python train.py --num_hidden_layers=10 --hidden_size=640 --num_attention_heads=20 --num_key_value_heads=20 --head_dim=32 --intermediate_size=3840 --vocab_size=12037 --hidden_act="quick_gelu" --norm="layernorm" --norm_place="pre" --norm_eps=1e-06 --positions="learned" --qk_norm=false --attn_scale=0.177 --bias="qkv" --tie_word_embeddings=false --parallel_block=false --init="normal" --init_std_qkv=0.0208 --init_std_o=0.00465 --init_std_up=0.0208 --init_std_down=0.0019 --init_out_by_depth=true --optimizer="muon" --learning_rate=0.00111 --beta1=0.95 --weight_decay=0.069 --lr_head=0.00552 --max_grad_norm=2.0 --warmup_steps=200 --schedule="wsd" --decay_fraction=0.568 --decay_shape="linear" --final_lr_fraction=0.0 --batch_tokens=131072 --max_seq_len=1024 --doc_mask=true --train_tokens=920300000 --max_steps=7022 --dataset="wikipedia_en"
MLP neurons of a small language model. Each row is named by its layer, matrix (up: input weights; down: output weights) and neuron, and shows model dimensions 464-591. Each number is 500 + 25 x the weight over its row's rms, rounded and kept within 0 to 999. Numbers have three digits each.
After each neuron's rows, "fires on" lists the tokens most often at its 100 highest values on Wikipedia text that the model never trained on.

L4.up945:496480489451505491500465521499539497508491478519494460477529494501496481482486467491531499498580534515547505495537512485496517509544468489512491491502505536478482562448496514499439507499503488508530483498497496516511539530512541484462496488497525466487526513494517504514510513476498503517484491462526508559503478465478482491466516512521562524509493486462488514513515539515512485538537
L4.down945:487470487523462491523493457498456536517516499525470502527487491508516492499486518444476519527492494503456474468503491484513497475502501504497482525521551477510504472483522547467534525518522518526513506510506506496474490473485503451498494457518518454513500487496520478487471517476523439500491511515509476439486498465477498495544520478505487530503510494478503482485489507495495501500489
fires on: ",", "-", "9", "8", "s", "7"

L4.up1187:522508481497482511499557512479536497492498538542488489546505488492525526532516466545526512467474481505468571527506489506457556492519487491489538439487525449478501474518511538491470486501506507529520501493522454475472549514455494540487523522543531565517573523491477494480500464495437512509499511516543485508515490511469532457521511505509509461474498479527528505514508486494478452480516
L4.down1187:543516485503508520494493514563498477485493509489480479468502496483488507472510474497497537486508517544535509468513454510525475482503459499483471490534469510526497479502523506511507527538511525468488499470495534509526539468464485505488501490493457494525506567553510505496493511471548491478501490519490498513498491446538499515515425492474503477558528519527510538511495510536505510474510
fires on: "5", "h", " kn", "th"

L4.up2835:515510491540495509518472463489528503539526507530517423466505479538459506483523455500510480483538491496472538500524478483481489493550520477477485527487516530528484504485490534502505453527492502547561507511507489491511480522523507503523520457488532467479500534509466506486495463417462532513476479500514511523490520479438496522531481488510499480471489521505476472496516548545525500504488
L4.down2835:493518503499509462470470507533494505465468498474479512508499486467511449500477453513484508485554514507548458482491539492499503526484495543480528494500493546447454477483478563507538506507536543504496507490513542519506500498511546495505469470517461526473498483547518534498538474540509481476524473510557513463510452474523522446496489548523538499498502523498488478531509493467512524488511
fires on: "1", " of", " ", " for"

L4.up3276:464501486519511526467561470508484566514507517474511491556530534455495498473518513471532536502469517503465488503503471476494502476490494515477435510505512484522517480563494507468468450532524515479476479504553486476482495503512511508506444485486490489466515494460505498465530516515497480446519522535499463509502517524470515509510484469492452474521487533509511514464463464541505456527507
L4.down3276:477491519450467507490461530511490526499503519504542526480466497559520510510519514506522477545449487549540472488474475494511524482527566488527512542496498489499515511452507527493529498508497495492527529493479498521493535488467526552488486456500493463503474468514518478483540516509542491548469479481539526510497492462524506488499528516523539548538487476527530508476522484516468529467498
fires on: " ", " of", " with", " ex", " from"

L4.up2871:526497463478504513516502479491531480545510536498482520525504474511542501502470505500523484509531475494468500508491541517514481501530520527521480480464476441481540485501466498487499511505522489493494524472508498521497466523500498468514510509523477517558564474504501488538494530504505534523507492468482478477492515518525496551492460529455501470515527511512522536524478491510509484538510
L4.down2871:489463522569532447538489589512495500479494467462508528486522481501474472505505509519469529502456536472531501460535510453490525476483490484487488532549513507507480488491532490527523535477540487525490458515476511497509520496500503535467505490505528497494475474501496536527525494533485471507483486541497509502493496480512507473511518538534473519472490485541481533511496485530479517498484
fires on: "9", "4", "8", "0", "3", "5"

L4.up2999:499485479536492507481519492486499500507502503518501452493461536506517464501523498471500528488485524479517478553530522515503482470493537470493509492495536475492492527506485543473526509522483501534492485508522490515489518512481463509533477521503512528531518523483513521465489504487484479527552523531511501465473533505485499503493491478498555514494469541528505511557519467513481487459502
L4.down2999:458508500526556499482509483507476498510476522478477496527517494469495513496569531521470496488551515538451517487497528456520486522511549502527479495441494511511468544481505478480482512561521542486444548511460496491530526490516541499525474438517506480483496491504461483474509495508536508514497491526495466518525476503503490479471465499501437470494520485460502479476523512514468526532490
fires on: " and", " –", " to", ",", "–", " also"

L4.up2058:515490457478538487491536446482485489455508500535525493535465493499485492506510503524530507499499503531518495498511485510464496531501522514466511485536490471516470483516502537486464520524462514502510481505478531488525546497516494560537553481498500506508513492451515513534511508491488485503441473535467481492469506497515494503475531474496567484480495476463451455477508481533533471531498
L4.down2058:527509463516508461519517521557511521480512473445496483454487469476478539487527508485521495470456508511472514515568488489479473492471508484566496506479471537522498500506478502549513498488500519510466524530476540498492493520487519511469498491505538493537441489541503520499510492513516555503530477531487474501465467508459516430535479533537463522521510472540526489486446511507512514485450
fires on: " of", " to", " for", "ate", "ract", " on"

L4.up695:490516489542486494525483539492470477516497482515534521441497543538528462516509517476489500470517522447473527541529477475471527503489462515515507501470527492503512530521535530459487471531467457501552541515485463534514508495495478480518501506470532452509466522487470465486471452505463498524493531531529510548502487538496476484511468433487510544545470522543489534467485478499487528521516
L4.down695:505499505538523518473468512478481493523495538476514513560528448480461474479506506488487456496462506569514523444502481540504495534516552492455532479514489479486509487480504495548507502502540507531474524517478501499473476529493517552483521524488474537490506494503520507509512517471525471457492502460509488485483503438516518499509543550541519496494459476470471452554506482429516483507513
fires on: " ", "1", " –", " played", " any"

L4.up2199:520478459483504475485500495520528518502520490501513537510516485471521515507496508473535498486482426496534488496502511506470500517474508517482472486465546508491503512492463525514478480536523525467509498485481504557512487562499531473475527480500510501511503465484500536531477483472551498486492503549464496548448492505494513509499517507501495471459544506516491522504495483491518538517504
L4.down2199:484503505482478501482559492469511501496499512510483508560521493533478468515476466483479498541516521506466477484493480479482519442519480478507475510519506545487516492510506501477508495504503525498528489499487490487501486493451517512494539499456497542541497541518485460431543582486478491527488485450553524491530506499471509499481514489483428487475486519456555480513490507492481499507508
fires on: ";", "0", " and", "-"

L4.up3638:517499514481532502538539478440519489510497537553509504493516479500521494482465459484515517479517500496447529482534459505486517526518495480512511552495488530459488515514499497441502493570510482480519511515533523576501564474478493517481423540489479488500498482535528481448489465458509513486466485481553503521501477505493546435508510450470518532460494550463480490464532489492471517514479
L4.down3638:451483483488499494519520510515479520539477473496540443510507512490530521480544515481520500499494533513528488483532470537460503435565478490478512521513502455456455494494488539527531485492485495515508530517491474501557495527502476468506523506454499525502527496488506502513510516486506543526488482482503496506525527478502485501520569547486507511492510525511499521509494480509520484492516
fires on: " to", " of", " from"

L4.up798:502552471534519481502497486491510461461588499498542495440512519469499496527491524475531517495505556490466540495506488509450480438494503516488513553464497488528474497531542507532498459483516480499501509529504475488504493494440482489564456490499469516488528471539497502494508513520532481490509516490507491489487498512475501477504502531479499503510500494511502498522503511529485498500506
L4.down798:504467500509490512525513529485521538498467530480458517556544468479536515465535488453466501490505435487507494502465460492483504562494498481467478506522535486488493518491475556512496500548488524498505472474532503522516497521558490522473514516513520497476477498490512532505431465495530505523435515492437539507527508495505493500517497484524496489468452512516503485504466546449529497480508
fires on: " ", ":", "1", "7", " |", "6"

L4.up3187:494496486503494512496521479510484502496505519483532510482494474462519487517527506513456450502542471501494493489504520478483481506493519496537527486477477521498537510508487504489463549508513479508523564515498506500544476516549480486511501445500506475532504457472511511526471530506479503533514500483490509508435499528460507454516499514486501466480481480525476453504465545494506521544502
L4.down3187:504513499499531495507463511485543518495530436513487511509488476505487494488491505516536518473459533501498493530499487512512525498472497526469491515524516489490501478503498499510540490511515517546464411521482472502465483496448507508475471535490482520487478540508490472505534495464509513471523492489528517477523529448543476516463504449474495564517524540481511522499516491486506477480488
fires on: " is", " and", " that", "ring", " was", ":"

L4.up979:517503501551509469522502502480492475451515503553537484443490473565497466493507486490489517529511444506486525484486505518500437472471506467466471515499477479538513539520472480518502491517525501493491452449471512475494518480526473533499493476482518480485542534504479510512535503514511520534531503449525496543454521507493467496507498476448497494511495476473513449500481502509518537527483
L4.down979:469528481498520477464508537528512504507472484507485482503457521496451541503472532537540516432487513488494534481469488494489529519543494543535542515532517537479457495500507514509523515498470483516507555501531494524508477513522495491496468524481537549515509434488507514467494521500481483487479493525536488477496478489493473461486475518526497503487487514501493509534484496495518410491510
fires on: " for", ":", " on", " of", " largest"

L4.up3733:515492468461489532484542457485525520530498466500490500522499521486473480479464452531516593469490476508513514433462502469453506477507519546506506494427474493512547490515488442530490508501477496541460491505485524496505499513507520483509517489509505537541517489484529512525499531518541485495518466456455525495500489465481556511483485495482509557546523479485534509526505504522478506517494
L4.down3733:431533499481482510517472497510474508496543541472487497487519503517501528474509574470491472520502495464477473492507526537524525523517482505453456542558513464498479493494504455503564509472486529502478514480523478516502471521495462515527470480545511491488468442521483544513489512496470485539454490508516477485478541508499442475481499536535491492455475506503528525506509512498490499511517
fires on: "1", "2", "6", "5"

L4.up3608:471484485503455450444517459478555540557535508530500541498511462497532519502455481525479518520550508500457523509507516507518483478511505528492482495446496497481512513533484524456502511461495473482500505537508507492511518499547520499516492522546521480478523502489501479470476476490502524469513490532533493511495499493464468452508477501468480508462486504536467492475421564493491503500515
L4.down3608:499508516500462535517493472481477461516546518492499536517466465463471481539540513461503481479494461550490541510534511505452517534509484474519516538576518467503500494528486475514548501514504504511549447486537520468537443480513523534487502513516465553500516520481472532456500439485504505528493474475496530525461473516504498508474524460521510504521507460497513531511487486507510521547485
fires on: ":", " and", "\"", ",", " since", " following"

L4.up1635:517495489503483486492503501513520494461490489531480483486517547478503487518516489531487476503479503481521512474495533514507527493467491532525525531500516499486522494518486472501478507503545509496481523562513517484469500474505510489490478522520556534493441577474471504485471482480470491501540452482487480486540508495482511507526459506541489474511498510530526467503526481505464491468518
L4.down1635:536497499528512513488474430472518499477491504514490515483515503457511537531511458477493521533506511512532466531506517516497520468442443558567525524473503506507483471523497476484539524524552505478468525529494512458443493461490489513524486515512521541486444540502473469470494499476471508487499446493468523472539517527462553504534513512538499485491460523543502459515522477478481459448514
fires on: " |", " "

L4.up3495:490550445506460514508505483494489466523478532507538515524495506460512542512454531532493477493515520526472494474505495478496517462508553521505512482471502530529571511503501470461510512487504517504465524498496543473505496523463508513495487497495490496496525465470513497484485532524532500524548511480520492490480527490458533513515530503523506494470553448485519499495469482501502520485539
L4.down3495:504499506507536502515515569513503523475509485548502527496523514503508493509552502493510488498445507452525503485526513515455484520488478464479510492537487521491429487483482497516535523511507516511480475508513465481477481522514492464487515513493479540532484495459479523539515511471513506518487513512479495505504536508503505501472423493494517524524515526492517543496482476531483529479500
fires on: "0", "4", "1", "3", "5", "7"

L4.up3459:541515446498498537483496510547525505530512550479536483475515492485452504505545471496515472516463492481487478514473520479509473450518531510525513481535495484521495522519454498519481477533516557513501530484520526511508509517507525509503528499472476501477537500502502495514503526486522520521503473498531491465530559478477502497500493506533485424496553525499507487524429482516494462529503
L4.down3459:470487523510435536523510507536514500512493476516491525531530463535500477511485538533496535500427511475504463486495514490488518516480490502505499525532518484477468460501510483531531500500522476471495511502469449509511480537522478503546524500537507536502513521499486465456532466523482552479564483528512482517481462513525530478469507526523509521496527519490526526466518506506489517485472
fires on: "1", "9", "4", "8", "3"

L4.up2104:509538512470476500496501506497536481456503515477482511497503498530482490497509459496495524513503535508488498527503472552545463457494509482489531490471492487527466537527485510517484471480533547493511490479513478519554501473493460499523466505498494530457486496488482547480499434491472552509491524546540511513470488526495496502477465526479503471475515471497483505496455490555518470521530
L4.down2104:501503482507509498474491468519463463526519500485460505494489492501543534482552526537476518538484505500480507513552471514486506485525484500511471487468498507466504474497549507484486516484467487541561536531506476459466521525562471521522507506476508473501545491495509487536509488479498489470518473495463528478481505482548521498449502483530534556530523499467499456475496500504503513494517
fires on: " |", " ", ";", "0", ":", "1"

L4.up1402:522497499497454525439493490490532499498522478466474547498548493520476466499531490520509510521526524532495529483550493501498537484499503523514483553454497507514516476493525474511501507491519500470519478495504532500455503480497544504486499506470511541470455529490464510491521511480511469500510479471485483506479479535505511527536474525532479487518503506475511495483578508478472508496494
L4.down1402:511497502467515480502488520529516472486449536510492483518504535506464503542552441507545541487475443462512526509501485504474557463444451525505484481526509507507472503450497523482510489505503518497437502535484524472504561507497479480495502505472521510528487464516458491492504494445542515502536513470526486541532521489514518515526453471490494507507466465555462529557476493510476479484502
fires on: " |", " Pos", " Rank", " ", " There"

L4.up1839:495500471437457546507543499501494538485491510468494510507506505537500453516447496501499517503551474509470487493479470489499524491495477520479502514467536472485492514518472505534544515470497519531486509509481490487470504482464472567488443555541489541546482486529526521511498464536522479525481482504477472503482525542493511476477479490497470500525493466455485542523503516518509515450504
L4.down1839:492501539505491520548507538507509488518479457481463532448536508460505535503511508524506530500494529511454491482528501493509539493444475493497476487491503477534494477500478504520495463517503537513525478479458552502526506484509503527487486542493553514473497442506518486467501549491470505471482510517510528462504517472500459483494472501561505511479481488552502463487518451530533503525473
fires on: "7", "9", "8", "6"

L4.up3319:501501523464518509537538491518555521510516512523484489556437540496554522482481505489520480500455550456567465494590471484530459508469533511500512514466540514521462507446495538498434485503499500500493491493521466504478519460486476498535463521480527556481489485483479490497518479513510482518487537497499500482519496474505498489451469531530507465528497495498501509461523486492440496468500
L4.down3319:497458487455459443455530497516464521487501472523506502465531487527521544498498507543525543472519516501465494516522423519508494486494473503489521524483477526502475503487531521510519544526478462500503554522555509500501482523527470505518496526489544485492511494483445502477509512490480526495528497528484475508502525480522519491488495542502499504488618452477471512475499526527494487490474
fires on: " to", "-", " and", " de", " ", "."

L4.up394:478523511519492499501509534471491511499461539507514513507514491506496483515477481508491492487516466504504499480507464464475495493548476511541531516502578518480524500482492510532534521508497503484501500539523500517478489558508475501486478564480480553466495487517481483473499516520482499500499500499521518493496497496465455502466506461542459499526482510457495481552535486454498525474504
L4.down394:512547504504503521500510464539493495531532456494529508505464494515549523530536480497486496510501515542476511512509488529515441517543473459501524459503487500486537511476462523512499483532529469512513485497554473477466525471498495510483508459482511462487533510509450469523538531501529493515463511501472509503492470486519520484483499505472488532507472463474513462495478501544492482487537
fires on: "'s", " of", " in", " on", "ount", " church"

L4.up3040:480546476535459512480520492482523515493526477512498507474543514492525513485507559466490493507509542488480483531510510478523538496518476499467470465485442475520555498537506488491492489504525489473549527482510525519501445511484462498455436537529495452487487506504505503527501474483480497475511532496499508467508519514517505491492472456518490525504481506510487493513510490477492520445469
L4.down3040:526489477482482529492553482498477508499464494514508527512464520535535514493493494454497488478474466462489433503484490506470485514484497488529522498495530533479446519481527463515511499509494495504533455496491498472503485502502501525473503512428512489512511534503530509441490528470548476516460516497497478477522485484458524524539497486525542476505474474452508557515508536512533473503471
fires on: " of", " in", " by", " at", " with"

L4.up151:497526534522505504478510496434496540480506517498479499503527516491468484510480527482508510518542517472480514489511502518533480513476489501477502477500506525501518512538523468493482517483457495465489509507465466495490527472493526498544469500484478509502533474508496521542490474480512475537505488525546474518480519469468469490528482483532483511547482512504529486485507499503495521468498
L4.down151:503461498509505512524502504548486523503553510513503514499473479512495515521540493454449465515475499532538488497497462488489500531504496461484506529519462514484481480468483575523499474502552542517523457511529523500490483529523475474462505546489481494474484510472509492498480478513510539492492496458457491470488486570537522517511519516511503489468539520534496497529490533468516440499462
fires on: " ", "1", "em", " unc", " v"

L4.up2935:497491462448472475506560503532472475499534500442479478516530449531478511483503453509477500522496507487476534523538505528520490510505518510510501532500511502478525513531474550481502488498532526508523500479520481511487486453499506512491497505472540483488491552515465512530491490472499481487503543491470501474493476509518536532485513496491495483485497513504510586470544551487500525480499
L4.down2935:509483536563502498453478419489529519465497540528511530490499507500497436490482472509518507479499468507560458468468484483534499499465419499483485497463505498489500497469509480515481490516439479477487503484524471473509451526488530469499492513549481514522455478497516488498510524528551525474515494482506494520495518477472502478505486468533512493482487483498488465519485503520521510543488
fires on: "9", " am", "li"

L4.up494:536495508506474492481515502538504496497490481445507470510489493492492509497513502482527523474524553525496514530533532513467489478517530543512506518465510495507502507487459451515498481511482509461513496559486510437460512461443491493524498510506476509488518477521496516469468508558448511483497541500477491530550517524526461488474464484506477513519511474473479522499496457497521488425518
L4.down494:500460505481517471518528480497498541466528474493528520523486516508540507475502523531485516519474543529503503537482489527510472513451519513499497450483535484495489502509476514516475452486508527495479472509531485507522479478528490506505535487501502499483491506497468491459491489518466476518489495551493504511485547498516499478535471525481497483543494504530476523467496492538499508462486
fires on: " ", "\n", " with", " against"

L4.up1170:517491507491472487526464448485477505512442535515547490512514486498519486548479504518511451472499545502503464507538482481489506528427483461471516467515475516535500497510499537525514534523511474481537481516495509475463506516445510502442493499476511536516526531481504514502526514490506479534538490530531510516498488490504480496487485459494497483538476501508538507519475473503526513506452
L4.down1170:509535502535492515500501537556527476500549502482513503506467522525489509442515531466473516533447509504504542531463507482485508511526496515503478530516514511466456547463503519469464473506484523504496508502478462507526467468544487481552519560522486484482497497505506483490519496512486483485520523481463483439488506498489485481518507507499530503477489473466500521480492502477482495511515
fires on: " on", "ur", " in", ":"

L4.up2869:458526450480485467507526511485536491521480509488514509478505478519586527462488478500494542494522533531480513468504472496505518477492506503537523513505486504479510529474507503501510524486537524469490476508462484532527560461482472462468488502535500522513533499466481499495481468533518479529527549465518503491536501502507510511474548515529485505489549512460469504472511450497505496458531
L4.down2869:480510551453534513456469468520475539523507449454535495509565494506518479555517506492458498437482505508527512459512483463484477509514505513496497485477496502458502506554501484480487484534443518508495515524515507515511520503459533519428510473497520489460477514494513479506490528494485493503521468471495515499480523531485529490513498480482483515482586462484499516466520466484528537518484
fires on: " which", ",", " that", " |", ")"

L4.up1287:520491485496470507528493484519532492508511474499505519446483499486538490478496474503523502488494548501560477494459508528494500476489498498511522517519472543479496478524487535447533493539506489524493552524470546520542476525526561458476483530480482476521488519506460516485489459515466524509452559495519466514457483436477526489518441469543476499514506518481490518501484507471489501492446
L4.down1287:515468483521470537507500528498511520438509520514526462564485501485487491536518490503483487489439461516476455505503494478522513486496485482489498497503532488532558520487535492485516495487465501463458444507506501466476484468488528506482531474505541465510541478500526479508525511494500458471516495525512527501518480492527521459495522482502522527484509470472500492489501545458502500492527
fires on: " to", " by", " and", " as", " while"

L4.up1205:516504489524513506498498474503496506487500455481461492483487523545498517501489491468491507517512523511480493514517458470469562503514510506482459506441486467502496519532496527486539508492484530535572511542509484538476525488500476554513496564476525506481487512498484520486464479510463491474504531481476507492487480506463512495490467497482469523482495506533498524499555495467539475459504
L4.down1205:476532572502530515530502537492477530481473532508525479514520529488478491469501534468512455519532501513508502497535476481486498506470465469492515516518445516498527485496515477528498488516505511509519479464475500510504519519457540462491493498511497484487444493527448487478501521467493494503539474499462522523546521475566483506488517443523474492506441489526454503495509515475476492462467
fires on: "2", "7", "9", "5", "3", "6"

L4.up3013:476497472496431497484510511500479475490529449523539505527485452489482494500504506492523469532525461500495515508491496523467469518497476510515476486518478500492466532485514472483510508552501471492507488463529545506538519507515512486521512507512471448490458475506487514502509497480490460504503485515536493520501511503442510503493501411502537489479488521548467517553545522472510524504515
L4.down3013:512506487505512514486505514499501520480481540539538505486493515515488514468497512496496481453506509499529441538505499463503501449523510495493466492532525516509505537525515527481538473513458512480476507494522500496519546461491520502509484463493459512458527522513492551472470510481501491517481481464523462443506436479532510513510510494536490482533531491471496509492495514502515416462543
fires on: " for", " of", "for", " with"

L4.up1275:459499497502516473510515494498500532505506488513483448537514483499499454530530541482512494491489527507484545463531505495473466511498510509521474507529494526535557575469526505481499474511552545495484503568474519506456488455539502496473457486497509510524488502524468511507504512491460466494512505493542520468550501504518479487467529510503469482522529510517513485510510499516523515461490
L4.down1275:468504518530486501455473481482515527507525493536492509489465527481496504513497463499453493514534468531478492484531477529477467490497530460503487528493518463481495488499485521532468466560475483515496501493511470508462532517529487457551516510490497477511552520506514489463472562537519542504483510503480477493508512462514521496493499487523507527464508563513526448488506444490484491571511
fires on: " of", " to", " from", " gen", " for", " on"

L4.up399:514484482486511493487509487471511468505518502483485495513504493541526550510508520498471527469524524526501508491479494472485525518507517523494542445462498517472495533504469501483497494550507482544553491551505503483463503467468546496480493475481504497484474540515520495498517519538494493489548546461534545480477461495492518516487474476490444514518488573496476462491554516496467548476494
L4.down399:518524472503541484530506513482469496526527494490496501495507517494514472459515493469479498483465517493499537450498436468491466435478524494473486517468528485478487477495513528507545510492441517478476510442508524503530494542535424497539529494501525496503478504530525486492544526523495474520474504549460461494503526486504489498487520526530557501488452511486541542496491510494523489474503
fires on: ":", " (", " as", " to", " of", " College"

L4.up224:511486527460508462495515535490513470496490459487509538498495534509530488514491493432518526517474496514506499487471439536554474475510526507530535486469556485509465480464489482508524513453486505488491498525525494502551477526456500535449483500511495485492518455476516510523511489465534467488504486509450513530459484489532499495466497480487505488469544505559483554477491497476507511472483
L4.down224:485535523494531548474523479463515522484465512517471487529483444504466522479463464485485479488475516476480494471491462500528511503490487506481490470532494508487522506504520477505529491528493487453497514507493531475503520515454528510488544504484537513508470514518472495529523499534462490526534471473536462494536539456502515482515539521552502509524519504525515463441492478537485466535481
fires on: ",", "0", " Total", "-", "ly"

L4.up519:520535521511484494517502476524474517535507520497479492526521479478552497504452534503511500543486467478520512492528492525532519495498505489497493477495436437474518511513450489513463500500468508528491442554509516518484511534481489538467505489511496508541496499474524512535505502510501489516473486486512518497474477507522508545481499506500529468557485470493452509510464509472481478493537
L4.down519:462499477476493516494503495482499502500476517557495496500452497508483545477532520507492526482494538501512526531456469450505489506494489506507511502559532498513500511488556477482532509494477549515529505497472500523532482472512493511517527521440572451497520486495505478468494489491455491476514469541480481491446530514480481499489519474500450538470541521507576454479502504570488499521448
fires on: "9", "an", "7", "r", " A", "n"

L4.up2635:502496482473500515544463475466515535485471511465450496473464503506504510469501493503551487490493562534489530504535496491514480475486471439535512500523516479516507455542529472472496476530487501494487526545481502538542528486520495498514540573510503499496505515490487506510442519531496482534494478523491468513497512492477480467504531542517532515588525485470494486491512520488504502508478
L4.down2635:495492538525516468445478509523516495532501479514500533485516501499500496548487504480461523499446483503511500447499502524530496543515499531456484493520469469470508524495475501501523515519463506503466501515518515500475495535484512515515427485486475487527557496519526488516552452523507509493452494499528495504517503496514492507508501447501507509478465515506465527485521481510475472477509
fires on: " to", " as", " that"

L4.up1265:478505434489492499499501511521516568444516539475500456494528464471532506467477542491557503533434504505484477503549504507524525484470517461559504469529441478539473519464515500486463491468493506475495524518516500497491532499502500515535428531517532500501527554490460488514474493483460505488510483481461511484485513486457519470492472524508495525490465481496525493494513496556490495526501
L4.down1265:499485544522524550494502491458543482484491505439487482483462519546501477468516518506511512480510475510454516468441478526453445483486470489537475501468509547481486484505473548497463514530512486535516496488493499518506483488468496469496505524495516496499513522480511508521499513498532509471531488532483499515488521517521453464473499499499511505513475501459496482503514504499479459543517
fires on: " |", "2", ",", " life"

L4.up3258:506482418481493515505496565476513487450513486521474503560529507515546521474447499480456488531512495505441492542498490494511468501496515490512490491515513464520539501518479479494541514480497504460488532495538522508503520427470508517492519522501514539504501510499495530470490469466447471492488518511448505527481508463521494451475513483496508500483533504471520526532472541553478473566533
L4.down3258:516494525545461488508486497500483488506508448493502494466491514505469497523523508508499460519514507459514529474563490563462531496500479490519484498477449504470478529500530487538446509498468527532547472470500464540489453526513525477522484514501503465506498516556510486505486489489511476522541535476505481508542453482508502519457475489491510520507462516514499510514519453423516464468510
fires on: "0", ",", "6", "2", "o"

L4.up2836:495461524482504495508484466491503412506494485499490522488528526499480504496545472535495453525463509543516518520474470519463474489480495484499511492501524516467517477475528488442495480525547522488520529510563518517500525507507492520539503507486467508514508502482512540500476504529523464510525501483480508511489471488475478467498485498548507475497453485477515494486481486470474546479490
L4.down2836:520509518507525501484451490505525516492485532536476510516507488453513497487534492500480509513434519491482535499527512524501467492534512493487505493488500504491458461468497468491508463559542502507500508519471430486501479514513509485444501465455503492442518523505485462506489519516480507504495508466454513501486478480525471533543522476489519564472489508504523457478521489510488537472509
fires on: " in", " of", " on", " "

L4.up482:477471512473490504474553488494500446506500532518493492552506463530506520496510489495494517485498478536482496499513527527494501509523524542524498502504521526504468519469442506498501455440518510498451470535472470541510434486495514450526461477523533491497511521500511470464538489542494520510499505478504476447499550498486513513467503508543479484520488517465510529494481525542501516510501
L4.down482:526549491471489475542492501486527497515536472460509496471503498451506474525474515509497506488489508465505506520488497438532500453515454483487492537477516509455486489521550500482490465518485484507501509486475514472510499531530472535458490491476496529529537491512517514479461499530504474457484540515483489494492492525525476476506498526504522488521523484485497492532493465511520447484534
fires on: "0"

L4.up2376:498496454503440468498504508491493487513493504530544508464471512488500481494476511519495476477552523512508524472520483497497497424509492503492529483520502538519497549481491486516500514570497495514490494514540486529491506530453471490476471501495480483485506475468541507522532478475488463517524493511522487544460510490504491534521506534485573515502518480509466490478483474489475483480463
L4.down2376:506482481460557498520475519520512480494534511509509506521520506524475511462514513539543499518450501519490520520468553493486478541530492509544479581520487461492486485526494482513483518517520492496481553489488513499500498529514460514514500495508502512529521488504451545463485476538506520468486536512504493441515456492508517484485505480506490518497502506482507491521457508486532502510551
fires on: " who", ")", " that", ",", " which", " and"

L4.up3304:500530511515480469530497506477484513493453542475471485474511486508501519507438477452508469444486504491496525500529499500484503491519474478507491492508506451542488501510519560474489484534521510537494515532465526502469525495482532493571485497502531515495512495559502530480484512495525470526500484507536517496508516530527516494491504477482574489499477491528521475542539495471496544490546
L4.down3304:523493538500514525506514474476518468496538441508508501482483478520485466541518517539535512498503514520536454512493526504501481502449551530470501538512458506517491514508514521490539461500513453479491512536512461509523507503530492526500499494491480500502474591471507481507521493472470518474505537497456505510520484516490471450492559477460491550504518523521516505470486520526501468509514
fires on: " ", "9", " Ra", "N"

L4.up3266:498549482477469475500504553470495517503496513489516513467494464555522474517513491491473474459467464529497517497510512510476497479470482534452553525511521466520476489523490524475500494473480509469507496496522467508499491472488473565538513505523434592523495521520479496524466533520516505472485525506492504508493501486500456490477464506454518512498501487515536489490468522490509477477516
L4.down3266:489489504511538506498538458495491469543474490518483500512474519465525543501486515499513520515481480464500512483468423521469553475499560465524512481497497510473465490491495437477464542496534493514482510475467532488494496529497506487491474514484563474518549479481486531483504471495501505523516530472479502500548542502484513506460498499517445508495486490526504480491514508527485493493504
fires on: " of", " |", "ch", "ad", "1", "qu"

L4.up568:504411475514462480497491504465491476490495515504512486466475502529491488484509473506498472468460509506501487467526468525514448484512480477502514487501480484490480486506454491447492515484513476522527494510498491484498479478510498515476520484459496503497474500544456517513481484497515488472505505497494490565470481491495536523461482475473529555489517477523531471556504514488495486526491
L4.down568:526550530532518502464439535547510516502486457488493520544514493442519518498468503480468489561535467520502504525540502513509508519505524502509496534464474513474529487473513476531494487555493442466498498484479517513451491477497522519500485517531526505506522477461558523506479487469493517501496474496519508493520487518501489496530480506511486431469498481524467507468526512432495491464534
fires on: " |", "0", "1", "y", "8"